From a checkpoint of a small transformer trained on Wikipedia.
Size: 3 heads of 64 (1 for keys and values), vocabulary 4096.
Architecture: rotary positions, normalized queries and keys.
MLP neurons of a small language model. Each row is named by its layer, matrix (gate and up: input weights) and neuron, and shows model dimensions 64-127. Each number is 50 + 12 x the weight over its row's rms, rounded and kept within 0 to 99. A neuron's up and down rows have the sign that makes its largest values positive.
After each neuron's rows, "fires on" lists the tokens most often at its 100 highest values on Wikipedia text that the model never trained on.

L2.gate648:49 62 51 51 43 60 66 22 57 33 54 32 52 29 60 50 63 53 49 46 47 44 70 36 55 44 38 32 56 42 45 54 50 30 35 58 37 61 24 51 60 54 45 41 28 62 53 65 56 45 56 57 28 35 53 42 38 63 47 45 62 39 44 62
L2.up648:65 52 43 74 35 37 64 57 31 46 53 42 59 55 50 10 73 54 67 70 55 65 56 56 54 43 68 48 40 65 66 49 32 11 51 58 64 50 47 36 60 40 51 58 58 57 58 84 60 32 49 51 50 41 52 51 40 62 53 62 61 55 59 39
fires on: "e", "le", "'", "or", "p", "er"

L6.gate37:35 53 50 48 56 45 32 42 36 57 61 55 57 39 62 37 68 30 62 23 62 74 56 40 47 48 54 46 38 48 72 45 52 48 59 69 51 47 51 54 59 39 51 51 30 49 75 42 61 33 43 39 67 58 30 43 40 45 39 44 39 29 45 54
L6.up37:51 56 30 60 54 34 36 38 52 49 55 52 67 63 38 43 57 61 53 51 49 58 46 66 29 45 67 63 48 42 35 60 54 76 27 66 54 63 29 51 20 59 53 54 38 49 38 53 41 34 53 52 36 53 68 65 54 39 36 57 37 62 40 55
fires on: "l", "ag", "2", "it", " (G", "us"

L2.gate612:46 60 40 31 48 53 55 24 38 69 47 47 48 41 57 48 59 42 33 27 56 40 27 50 57 27 70 59 54 57 38 62 45 64 43 38 44 62 58 66 66 60 49 48 42 51 48 46 44 51 45 58 60 34 36 24 53 28 50 44 58 45 65 38
L2.up612:47 56 38 50 38 23 60 44 41 50 34 49 36 36 57 38 38 71 59 51 47 35 21 78 58 53 47 73 35 57 67 59 63 34 65 60 62 20 66 60 55 55 40 49 34 75 53 34 59 52 62 55 30 58 43 37 51 62 51 55 28 43 33 44
fires on: "l", "on", "ast", "oman", "ly", "ons"

L2.gate435:76 38 41 41 37 60 43 55 55 58 44 40 42 57 35 45 54 49 60 40 48 40 57 33 51 42 40 74 49 69 46 50 61 57 45 56 45 53 41 35 58 60 53 63 51 77 46 62 34 61 38 56 34 48 38 49 50 41 53 37 64 50 40 59
L2.up435:45 61 71 48 63 69 45 56 29 65 39 43 47 37 41 63 53 54 43 67 49 35 50 48 60 57 42 55 39 62 53 28 56 59 65 57 57 40 59 43 61 80 50 41 48 85 33 62 50 43 66 52 57 46 49 33 32 38 51 41 42 61 61 65
fires on: "it", "ir", "ab", "ric", "echn", " techn"

L2.gate409:40 38 46 37 55 49 28 65 43 52 26 55 48 43 47 28 56 58 54 67 47 32 34 46 58 47 42 61 37 44 20 30 63 63 57 52 38 67 56 55 63 59 54 39 42 27 17 28 61 57 51 50 66 54 53 38 57 52 47 35 48 33 43 37
L2.up409:61 53 24 39 61 42 36 55 52 63 15 38 43 35 48 47 57 44 52 44 38 65 38 63 45 40 37 57 31 52 56 41 42 66 51 60 70 63 33 50 68 77 71 46 50 42 53 50 48 26 58 52 56 55 46 46 43 42 42 57 63 60 52 43
fires on: " it", "ially", "ly", "ently", " them"

L8.gate595:66 61 54 42 48 47 64 71 29 41 76 30 46 49 62 49 79 48 39 61 43 66 62 19 44 48 50 28 34 47 63 56 43 36 45 64 63 52 55 63 46 64 58 43 40 41 34 45 40 52 72 53 39 57 43 37 51 45 50 53 51 59 71 37
L8.up595:59 50 37 42 51 35 53 70 47 50 62 56 24 62 42 34 58 37 42 54 62 43 56 38 42 67 40 56 45 41 47 71 50 38 34 27 43 45 59 16 70 37 41 64 51 31 32 60 43 45 81 46 66 54 34 36 46 73 54 73 64 42 64 43
fires on: ".", "er."

L8.gate427:41 42 36 48 61 65 48 56 57 44 33 55 49 63 52 49 61 65 26 34 71 31 43 47 47 44 33 47 35 36 47 67 63 76 53 56 34 56 42 53 50 57 56 76 35 61 38 33 71 37 37 70 51 35 59 54 55 53 49 54 46 62 64 57
L8.up427:69 60 64 64 46 54 53 44 45 66 57 36 48 26 44 68 44 61 52 48 59 44 67 52 43 41 60 65 53 53 57 55 52 44 35 52 47 35 53 34 26 56 56 52 33 16 41 39 74 48 70 52 51 48 49 60 48 38 64 55 56 55 40 58
fires on: "1", " f", " mus"

L8.gate582:41 49 81 46 33 54 58 36 62 32 39 40 57 61 47 40 24 55 64 71 67 47 53 59 48 55 53 35 58 64 49 58 61 61 44 44 60 60 57 48 52 55 60 58 38 41 59 44 42 36 56 38 31 37 54 40 63 57 42 66 42 28 47 35
L8.up582:57 69 42 50 47 42 36 56 47 40 69 45 46 43 28 70 34 35 57 48 70 30 52 34 28 61 60 44 45 78 54 39 54 50 69 23 48 81 43 40 38 65 71 46 75 18 54 61 44 45 59 34 65 55 36 54 59 46 61 62 50 46 53 34
fires on: " | ", "1", "2", "3", "0"

L6.gate186:67 65 33 63 37 45 44 44 48 40 60 34 51 39 42 47 45 38 39 56 51 52 47 60 48 46 62 47 50 42 51 45 61 48 71 43 40 64 61 44 62 58 65 59 46 54 53 53 58 43 44 66 43 31 52 50 49 57 56 61 49 66 57 39
L6.up186:41 50 35 61 38 64 38 65 32 45 30 76 56 54 51 67 50 65 50 44 52 34 58 64 61 29 38 45 71 41 50 59 47 47 72 47 34 42 43 28 52 47 49 60 71 56 34 50 53 48 45 43 54 44 42 49 32 50 27 60 54 63 48 41
fires on: "E", "L", "O", "US", "P"

L6.gate235:55 65 29 35 68 53 57 49 49 43 36 45 47 70 37 65 34 72 55 50 73 42 23 56 38 54 58 59 57 49 39 34 46 58 48 58 54 32 45 43 44 45 32 66 58 46 44 39 55 44 47 67 54 33 36 68 52 56 76 39 76 48 56 51
L6.up235:52 63 59 58 75 57 37 31 51 56 52 58 45 59 58 66 55 57 63 71 22 42 38 63 40 60 69 50 54 45 44 42 64 36 73 34 69 32 37 33 28 50 46 59 61 67 54 55 38 60 67 43 31 46 35 58 57 58 63 50 50 58 50 48
fires on: "ic", "ot", "eth", "at", "ric", "ass"

L8.gate182:41 57 59 45 36 51 55 42 33 40 57 39 58 51 65 39 76 47 63 37 64 37 46 38 56 42 48 43 56 44 43 60 50 43 60 44 55 57 30 51 70 68 39 45 52 39 70 44 39 46 51 42 23 58 54 34 58 44 71 72 56 43 44 47
L8.up182:52 64 35 48 63 76 32 67 47 48 54 60 36 44 46 60 44 58 67 54 55 50 37 51 65 39 53 44 43 57 51 58 38 61 50 52 58 92 47 51 75 61 64 52 48 46 54 34 43 29 43 44 54 45 34 43 50 36 58 67 51 66 41 42
fires on: "1", " n", "0"

L8.gate22:13 67 53 56 46 49 53 50 29 59 41 60 32 46 55 57 60 57 43 77 53 48 62 38 46 40 65 35 49 69 52 35 61 53 37 46 84 60 65 39 84 69 51 66 36 61 49 31 58 35 47 40 38 55 79 44 62 63 64 47 54 22 60 51
L8.up22:81 58 48 66 55 60 62 61 65 60 38 65 47 67 54 63 64 57 46 65 69 62 67 26 75 61 47 33 44 40 40 61 53 55 32 57 57 53 77 25 51 49 61 56 33 47 33 44 54 51 60 41 66 30 49 47 50 57 45 55 39 41 64 76
fires on: ".", "6", "0"

L6.gate119:42 40 36 39 27 28 33 34 58 67 44 31 67 62 62 57 52 44 49 45 53 47 62 33 34 69 52 44 51 47 42 49 73 45 54 66 54 62 67 54 60 39 28 43 46 57 56 30 46 48 54 39 43 58 64 37 45 60 63 47 43 56 48 38
L6.up119:70 41 50 62 57 45 40 60 36 34 50 55 74 45 58 42 49 79 53 56 47 50 66 65 34 64 50 36 66 31 55 49 57 47 48 56 41 64 62 55 56 64 25 74 33 53 30 55 43 71 38 52 49 46 55 51 53 63 61 41 37 58 55 57
fires on: " trans", " sup", "er", " based", " serv", " cent"

L6.gate357:40 67 56 48 56 54 27 59 39 63 54 56 35 51 46 49 53 53 38 33 49 35 50 45 76 56 45 54 53 56 50 66 68 47 73 42 49 73 37 64 57 39 47 47 53 33 24 67 51 52 51 39 68 54 54 52 44 51 57 52 43 55 49 44
L6.up357:41 30 51 74 62 45 66 49 77 63 34 57 62 43 62 50 58 37 66 54 53 50 73 43 57 41 54 55 38 65 29 28 44 42 65 57 60 58 32 48 59 52 68 48 51 51 61 43 63 42 34 65 35 40 50 75 35 25 64 40 52 80 40 43
fires on: "y", " it", "e", " them", "ing", " very"

L2.gate607:51 43 62 74 42 50 57 51 49 40 53 31 42 55 70 54 39 47 46 41 25 54 65 22 61 61 48 29 54 36 50 46 62 63 60 37 54 29 44 50 52 51 55 70 58 61 38 36 60 24 74 61 49 55 44 37 49 38 52 26 63 30 44 58
L2.up607:67 43 59 60 39 58 62 64 44 50 54 48 51 64 43 69 51 48 59 50 61 52 51 40 58 15 39 22 73 46 73 29 56 55 61 55 46 63 29 84 56 52 72 49 53 45 18 53 44 50 55 39 46 46 58 46 44 54 42 49 59 57 47 54
fires on: "al", "ip", "ap", "ent", "med", "or"

L8.gate673:46 66 60 53 51 37 42 51 41 62 49 33 48 43 63 51 58 38 77 49 65 17 39 65 32 48 50 48 68 61 48 62 56 46 66 34 59 41 47 51 75 63 48 55 30 43 45 40 51 62 53 36 61 50 74 76 47 66 44 56 40 37 49 39
L8.up673:54 43 45 33 42 66 59 57 62 52 57 39 59 52 35 32 56 62 56 47 48 59 63 63 70 46 40 73 59 50 58 48 56 51 56 35 62 55 53 50 77 46 21 78 38 30 52 46 55 53 47 43 63 57 54 50 49 59 47 43 52 53 60 67
fires on: " we", " He", " We", "e", "I", " You"

L3.gate288:37 57 34 54 67 54 54 29 44 50 65 59 67 56 75 64 48 51 56 58 29 76 35 71 55 31 37 66 60 58 50 57 62 61 34 43 49 39 47 55 37 49 51 57 56 49 45 45 30 73 30 41 57 48 60 46 45 70 54 52 55 67 45 60
L3.up288:32 37 35 48 61 61 47 42 42 40 44 42 76 41 83 31 53 34 50 35 42 61 42 42 53 36 37 47 46 48 74 69 64 49 37 46 39 50 73 49 53 58 63 47 42 39 54 57 32 37 47 46 51 33 78 59 53 63 55 56 58 53 61 74
fires on: ",", ", ", ", who", ", a", " ="

L3.gate646:61 47 44 68 48 46 71 62 65 35 68 52 49 41 48 51 55 71 45 45 46 47 52 37 12 60 36 51 69 52 56 50 55 54 41 75 54 50 62 60 74 21 52 58 75 43 59 45 50 46 52 65 36 51 63 55 60 66 57 45 44 59 78 51
L3.up646:62 61 44 61 60 50 37 48 41 41 85 37 59 56 34 61 46 67 61 64 51 63 62 40 23 53 53 66 59 69 57 50 49 64 40 69 56 42 39 68 41 46 60 37 67 55 58 44 50 73 34 51 49 62 50 32 50 71 52 29 51 24 55 58
fires on: "le", "arter", "our", " half"

L8.gate682:52 55 45 47 40 52 48 45 48 50 34 43 56 60 51 52 57 38 39 72 40 53 66 20 46 35 62 32 46 43 62 49 80 46 37 59 50 37 33 41 44 38 45 57 43 47 40 40 44 32 41 54 61 52 35 22 40 61 25 48 40 47 71 29
L8.up682:67 57 51 51 62 52 60 45 48 56 36 56 47 66 47 51 34 53 50 61 62 56 48 44 39 50 52 56 40 20 34 43 53 56 60 48 59 46 71 37 42 48 64 58 36 33 55 44 50 55 47 39 56 55 73 59 64 55 25 71 29 45 53 57
fires on: ".", "adel"

L2.gate71:44 44 64 57 43 42 51 49 43 60 59 64 38 46 37 64 68 49 43 77 37 58 36 59 38 46 69 61 67 60 61 43 31 72 69 42 46 38 49 58 54 43 38 41 51 58 59 57 57 43 73 49 51 79 46 14 50 61 68 66 46 40 28 54
L2.up71:65 52 36 51 57 59 57 61 46 62 65 50 45 31 39 59 69 30 35 56 25 63 33 38 59 43 45 52 59 58 46 59 51 62 57 32 34 50 41 56 29 48 40 23 51 55 40 69 40 37 76 49 57 56 56 45 43 28 46 81 71 57 34 46
fires on: "ion", "ted", "ine", "ified", "ation", "ime"

L8.gate597:41 51 53 27 43 74 35 48 52 44 26 49 47 39 42 27 48 43 43 37 55 60 45 53 54 53 42 75 51 30 65 32 59 50 57 36 60 58 51 44 49 56 60 57 58 47 40 58 27 62 58 56 63 53 44 46 72 51 79 40 52 49 43 37
L8.up597:44 36 55 52 60 53 51 61 57 61 51 31 54 39 58 32 71 56 32 53 38 34 61 62 53 51 40 47 48 53 38 45 62 61 40 77 40 63 39 47 34 25 68 67 65 47 50 52 69 46 43 49 45 62 40 41 32 61 56 32 58 43 63 66
fires on: " m", " n", " M", "om"

L6.gate182:72 55 34 65 31 43 61 50 69 58 45 51 47 34 68 64 58 47 28 60 49 55 43 63 37 54 51 31 48 26 40 28 64 49 56 66 70 57 55 63 56 44 39 40 49 55 52 46 57 43 73 70 57 36 59 62 40 54 39 48 57 52 56 35
L6.up182:46 26 40 29 46 58 46 54 38 39 38 61 49 75 52 55 44 63 61 54 55 53 41 72 54 58 38 34 57 46 52 42 53 50 49 44 48 47 63 64 50 50 52 57 74 47 44 50 56 44 60 60 27 56 64 45 62 51 49 45 56 56 40 47
fires on: "A", "I", "L", "E"

L2.gate386:57 68 36 36 46 36 68 27 82 71 45 37 41 47 53 45 43 72 44 37 57 45 46 57 54 43 67 25 53 64 41 42 71 37 53 54 40 39 44 51 51 58 54 37 50 61 46 58 43 32 39 64 43 38 41 41 63 33 53 58 70 32 43 36
L2.up386:43 75 34 65 52 63 72 60 59 81 57 62 34 21 61 53 62 41 35 28 57 36 43 70 64 40 32 72 46 52 45 41 55 57 61 38 66 61 48 43 31 49 59 49 60 57 45 57 64 30 50 47 32 61 57 44 30 44 37 50 57 53 55 39
fires on: "n", "on", "en", "ural", "ent", "l"

L8.gate70:71 36 28 29 53 75 66 67 36 56 44 39 72 53 58 66 30 66 48 71 37 42 49 44 54 52 59 44 53 54 53 63 61 38 46 60 74 41 30 52 61 54 83 26 57 42 44 39 60 60 49 40 61 47 48 67 40 57 57 39 61 62 54 56
L8.up70:47 60 26 65 62 71 42 35 51 50 47 51 40 32 61 39 56 24 48 46 40 43 59 83 49 63 72 75 37 59 52 50 40 37 65 48 61 42 63 48 55 50 53 68 48 34 59 36 52 68 42 29 33 77 35 52 49 49 51 47 40 27 74 48
fires on: " he", " n", " inter", " o", " He", "pl"

L6.gate333:62 51 53 86 50 44 57 43 67 45 56 56 43 64 61 47 40 62 49 35 60 55 25 59 43 55 46 39 23 53 40 35 46 47 57 46 37 53 54 57 50 29 50 46 51 59 51 42 32 74 66 69 83 41 35 71 65 58 51 41 55 42 55 37
L6.up333:58 38 56 54 44 48 44 58 54 46 32 67 45 53 52 42 50 48 63 56 42 37 56 57 68 38 36 54 58 24 15 41 28 24 55 25 37 60 54 40 55 40 29 17 51 61 48 39 64 70 51 50 56 38 54 59 61 46 46 48 45 35 45 49
fires on: "H", "i", "ah", "k", "h"

L8.gate119:47 51 50 40 57 40 44 25 41 33 50 55 64 76 51 56 35 39 50 66 59 56 49 34 57 55 55 53 47 58 54 53 65 45 49 51 28 50 41 24 52 74 81 50 36 62 38 53 45 51 31 70 56 29 56 55 56 52 62 62 43 71 59 69
L8.up119:35 49 57 47 36 47 48 51 23 59 54 39 34 48 46 55 39 46 66 38 73 61 40 41 35 44 43 61 63 53 65 48 61 43 29 57 45 52 56 41 77 39 91 59 64 54 39 68 26 39 63 64 52 28 44 60 54 74 61 41 40 49 48 45
fires on: ",", ".", " |"

L6.gate27:46 67 55 46 20 53 55 31 38 74 53 47 29 54 64 54 49 43 61 55 40 72 55 39 54 60 58 33 54 48 43 40 61 47 51 65 43 27 51 33 73 36 63 58 45 55 53 51 51 45 39 41 60 47 49 42 43 82 56 56 39 44 49 64
L6.up27:42 72 47 48 60 50 49 38 44 45 53 42 52 30 56 36 74 49 67 58 34 49 63 39 55 72 57 47 25 57 58 47 75 59 61 51 51 46 73 15 55 50 60 32 33 59 38 73 56 50 51 57 45 45 25 41 23 60 46 58 58 47 67 60
fires on: " ar", "le", "per", "al", "our", "er"

L2.gate233:46 62 31 32 48 58 59 61 26 35 66 63 33 52 69 29 26 65 70 50 69 35 38 55 57 43 52 41 54 56 39 53 57 39 71 33 38 53 56 60 50 56 67 26 48 50 56 57 44 44 36 49 58 45 54 42 55 54 57 33 30 59 54 38
L2.up233:53 39 59 36 52 40 54 42 28 36 69 53 43 45 51 58 66 45 52 46 56 53 55 43 55 40 51 32 50 53 54 63 66 49 64 66 45 76 37 38 57 73 46 33 79 48 62 44 73 55 47 61 43 60 66 41 61 75 62 62 28 49 29 57
fires on: " Mar", " Nov", "ab", " US", "US"

L3.gate27:45 60 45 57 48 60 47 48 37 53 33 66 30 54 35 54 22 51 37 48 54 69 32 62 37 53 53 63 40 36 39 44 65 64 44 65 48 31 43 65 33 45 52 39 54 60 36 71 28 15 42 57 60 42 57 27 86 51 53 49 59 62 51 59
L3.up27:41 39 63 56 46 43 58 38 43 62 53 53 46 49 47 83 33 33 42 27 40 60 39 52 49 43 42 73 47 62 51 52 59 66 43 73 26 49 53 59 59 50 67 65 59 62 40 45 53 39 54 44 45 51 49 53 50 44 53 44 37 75 31 56
fires on: " |", " | Votes |", "otes |", " | L", " | T"

L3.gate195:47 57 44 51 70 18 67 54 37 44 44 56 58 66 46 53 39 28 50 43 49 38 66 54 67 51 42 39 70 35 52 56 50 48 34 50 45 49 59 50 41 57 51 48 64 39 34 62 47 56 48 44 38 42 53 57 40 62 72 42 55 58 60 51
L3.up195:56 52 66 57 45 38 59 75 75 55 54 57 44 57 71 50 34 58 65 39 42 63 67 55 20 40 48 41 35 49 61 55 37 65 54 54 60 77 69 32 30 65 43 48 46 64 48 55 72 37 48 49 41 41 48 58 64 40 45 37 53 45 45 31
fires on: "er", "or", "ar", "ose", "ab", "al"

L3.gate371:54 54 48 28 68 57 39 35 34 41 25 71 38 42 43 46 53 55 54 58 33 53 63 52 35 67 40 50 55 57 50 27 68 34 55 74 53 57 49 50 26 47 47 56 51 34 47 46 65 53 45 64 57 53 43 37 66 49 36 51 42 34 62 36
L3.up371:25 64 78 53 63 47 52 51 56 40 60 67 55 50 53 48 43 57 31 49 71 70 57 59 46 42 61 33 35 60 64 59 60 46 54 50 54 58 40 48 46 44 50 35 53 61 49 65 55 62 35 52 53 50 45 26 60 42 52 54 57 64 37 69
fires on: "ag", "u", "ream", "ock", "ars", "or"

L8.gate133:55 81 39 53 36 50 34 51 28 43 40 79 38 55 45 50 50 56 41 80 61 47 43 58 42 52 61 47 35 63 59 44 66 36 29 57 65 56 45 44 54 59 30 59 43 40 25 56 61 49 46 54 74 54 48 33 54 59 89 43 44 48 38 55
L8.up133:46 73 38 57 47 55 57 60 31 46 40 55 41 39 45 65 62 65 38 58 78 49 40 70 58 47 56 35 46 54 45 41 66 37 41 47 59 67 47 39 38 56 44 53 46 38 52 69 58 56 53 60 58 42 56 38 41 49 52 48 51 40 47 63
fires on: ".", "?"

L8.gate344:62 28 77 50 47 53 26 50 44 63 51 43 37 60 36 65 46 51 37 58 54 70 40 67 66 41 32 29 56 53 47 52 31 39 47 43 66 58 35 48 36 57 19 44 43 36 48 42 48 40 54 55 23 61 50 46 22 48 17 51 24 38 48 31
L8.up344:46 35 52 48 42 53 53 40 41 51 58 23 46 34 25 55 38 58 46 57 45 64 41 52 20 54 48 50 47 32 72 47 42 34 68 56 49 63 58 47 53 53 47 62 27 64 59 54 51 52 41 44 49 52 71 59 60 49 74 32 51 67 44 41
fires on: " comp", "p", " Comp", " exp", " ev"

L2.gate236:44 65 43 35 92 42 79 64 56 55 54 63 63 40 80 43 73 48 44 50 60 49 56 33 49 52 42 39 50 25 42 43 36 45 59 14 45 64 42 35 57 52 54 49 50 41 61 53 40 32 55 62 46 63 48 26 49 54 58 79 53 59 80 44
L2.up236:56 51 34 60 43 36 46 74 58 53 27 47 84 70 45 51 44 54 31 24 49 48 52 75 45 47 48 53 40 42 55 49 45 42 34 51 70 71 43 43 43 74 52 52 60 41 57 52 33 35 46 62 51 31 74 42 58 64 59 40 52 45 67 41
fires on: "he", "or", "er", "t", "ide", "ric"

L3.gate122:59 47 47 57 60 60 43 40 42 47 39 51 37 40 28 52 51 51 56 50 62 35 40 40 62 41 54 46 50 53 32 54 56 68 44 49 52 29 55 69 54 48 58 43 07 53 46 42 48 46 85 42 57 56 17 28 59 44 51 37 51 56 28 63
L3.up122:52 70 44 51 54 70 37 34 46 50 56 34 33 28 53 58 63 48 62 30 47 17 31 35 42 50 52 44 34 65 47 48 64 60 58 58 55 58 54 57 33 34 57 56 73 76 58 51 42 41 59 43 33 36 42 47 41 36 63 54 64 54 56 55
fires on: "ist", "ar", "ers", "al", "az"

L6.gate504:37 58 42 40 52 71 57 44 41 30 31 34 36 52 53 44 50 48 57 58 64 55 51 70 48 57 47 30 57 29 42 35 49 43 66 42 44 45 69 70 50 37 42 61 41 57 30 24 45 50 51 52 35 52 36 32 57 42 42 55 36 20 58 54
L6.up504:50 78 47 40 58 49 22 68 43 47 60 47 41 57 14 64 62 46 50 56 73 39 46 52 52 13 48 43 43 64 68 59 37 51 55 54 33 47 37 54 55 54 34 57 50 59 40 39 58 53 50 24 44 59 53 55 66 41 65 49 50 63 66 65
fires on: " | \"", "1", "E", "\n", " (F"

L8.gate360:75 47 49 63 58 55 58 50 59 38 45 38 65 32 58 71 57 61 52 40 41 51 54 52 47 51 46 20 58 37 34 68 57 58 53 63 78 58 57 60 50 37 36 50 45 41 46 85 68 32 65 47 30 57 60 53 44 69 39 47 58 50 63 69
L8.up360:40 52 55 31 57 48 50 54 68 21 56 42 59 30 29 61 48 54 32 46 42 57 60 73 46 39 44 37 46 48 66 32 42 46 67 38 63 44 51 69 67 71 61 54 49 38 57 53 57 41 50 60 56 65 61 26 47 58 68 36 59 46 58 43
fires on: "'", " J", " art", "-", "G"

L2.gate427:33 32 43 42 52 59 32 42 38 53 66 45 55 44 60 31 52 42 53 55 59 45 56 60 35 41 46 57 50 51 55 61 79 40 67 50 51 52 64 63 54 45 45 49 24 63 68 40 73 30 54 51 51 34 50 77 54 39 64 58 27 51 54 51
L2.up427:62 49 34 44 61 56 69 31 47 52 52 60 65 50 72 52 55 59 63 54 78 49 66 37 55 46 63 54 50 28 62 46 50 48 47 51 70 78 47 48 28 42 57 37 44 75 44 66 62 50 62 29 42 57 61 53 56 43 32 25 39 58 63 61
fires on: "y", "2", "re", "at", "us"

L3.gate16:46 53 65 28 69 63 48 49 40 31 57 43 46 77 53 46 64 61 56 56 58 32 45 42 68 50 48 49 78 76 37 52 74 41 63 63 70 55 59 61 65 37 73 63 50 52 37 56 49 35 36 46 54 60 50 40 42 32 40 40 47 58 46 59
L3.up16:45 73 51 59 59 53 57 44 53 46 35 31 53 35 41 60 42 46 38 63 48 35 68 39 11 37 47 45 46 61 40 28 53 42 31 32 30 49 46 26 47 39 42 61 62 56 34 51 36 46 45 54 67 59 48 40 67 41 55 56 46 61 45 60
fires on: " John", "arl", "hen"

L8.gate699:68 70 54 71 52 41 41 48 32 47 43 63 42 38 55 81 49 48 68 47 48 42 56 46 80 59 51 48 57 50 44 42 60 57 40 35 43 56 48 42 48 49 66 35 31 48 31 60 70 47 45 33 52 60 72 53 54 54 31 53 49 57 36 63
L8.up699:55 61 52 64 47 36 81 59 40 51 52 35 55 52 71 52 50 39 27 36 71 49 13 54 52 52 51 41 65 49 43 39 65 44 65 51 46 52 59 37 57 55 71 25 79 65 39 47 45 32 41 39 55 42 62 37 42 56 50 58 49 48 46 59
fires on: " R", " | J", " | D", "- R", " J", " | R"

L8.gate520:40 55 46 37 60 61 49 36 35 50 34 46 60 41 46 46 53 45 42 59 25 38 49 29 51 44 57 38 48 72 55 80 59 62 56 40 67 37 48 52 47 51 48 39 56 44 47 58 41 82 51 48 65 59 33 77 52 57 60 30 38 31 74 44
L8.up520:36 65 53 32 72 73 38 51 41 33 52 51 35 36 63 50 62 47 42 67 51 45 54 45 47 38 48 71 33 65 55 74 58 45 57 37 66 45 43 59 39 22 59 22 57 40 88 50 47 59 44 42 48 44 47 55 62 53 54 40 39 67 52 51
fires on: " n", " re", " o"

L3.gate488:43 42 53 46 46 50 42 56 52 73 41 46 32 59 58 54 58 64 36 60 47 46 47 50 39 37 36 56 58 54 56 57 38 54 49 62 53 42 29 34 39 70 44 44 54 46 39 49 56 56 51 47 43 47 70 25 36 50 52 50 35 48 71 13
L3.up488:59 46 65 50 48 51 52 52 47 45 51 38 34 59 57 47 38 69 49 37 51 61 54 35 49 38 52 43 32 64 49 52 37 54 53 62 60 30 50 52 65 36 55 70 55 39 52 40 24 41 80 52 56 59 39 44 69 47 70 52 18 40 47 48
fires on: " |", " comp", "| Party", "|", " Comp", "| No."

L6.gate420:70 54 48 35 40 48 53 80 41 35 59 49 48 66 63 35 63 37 40 44 58 60 47 48 44 39 58 23 46 68 31 49 50 21 41 48 82 65 44 30 59 50 40 69 43 41 34 72 47 69 54 58 61 35 42 22 63 49 58 60 53 65 66 38
L6.up420:68 60 46 29 52 41 40 67 51 61 68 36 52 59 40 67 49 40 37 74 54 56 53 34 47 37 66 54 55 77 53 47 51 38 34 43 32 47 42 30 55 62 57 52 57 39 68 56 45 59 74 61 38 59 64 44 69 53 33 68 69 75 75 53
fires on: "."

L2.gate480:28 52 40 46 56 60 60 52 38 51 51 49 48 48 51 59 67 47 68 44 43 75 58 59 39 48 51 42 61 38 32 51 48 42 43 51 46 42 48 60 56 63 41 57 40 71 71 63 40 30 43 73 52 56 44 69 55 56 35 71 60 33 44 57
L2.up480:48 61 45 27 52 44 49 66 35 65 43 20 52 46 49 51 60 62 35 60 49 56 36 65 43 48 37 56 42 64 48 55 42 47 46 46 47 44 24 42 50 49 52 46 39 77 42 56 62 37 38 54 51 53 30 51 51 48 62 59 67 40 09 44
fires on: "ic", "amp", "ing", "if"

L3.gate277:54 38 44 53 59 64 55 53 55 47 36 46 47 58 48 55 48 34 33 62 43 55 61 53 39 47 52 45 53 63 55 74 37 67 57 69 66 60 35 45 62 41 65 51 42 51 56 56 75 68 42 53 51 40 39 43 45 40 31 34 42 67 52 55
L3.up277:68 58 60 42 46 47 58 51 45 43 61 36 38 39 56 49 63 40 42 43 61 48 62 15 28 46 43 51 44 52 64 53 47 48 44 50 58 48 52 47 76 49 66 54 56 46 61 58 41 58 50 52 53 43 45 36 44 45 54 26 47 66 56 61
fires on: " o", " co", " red", " rem", " left", " right"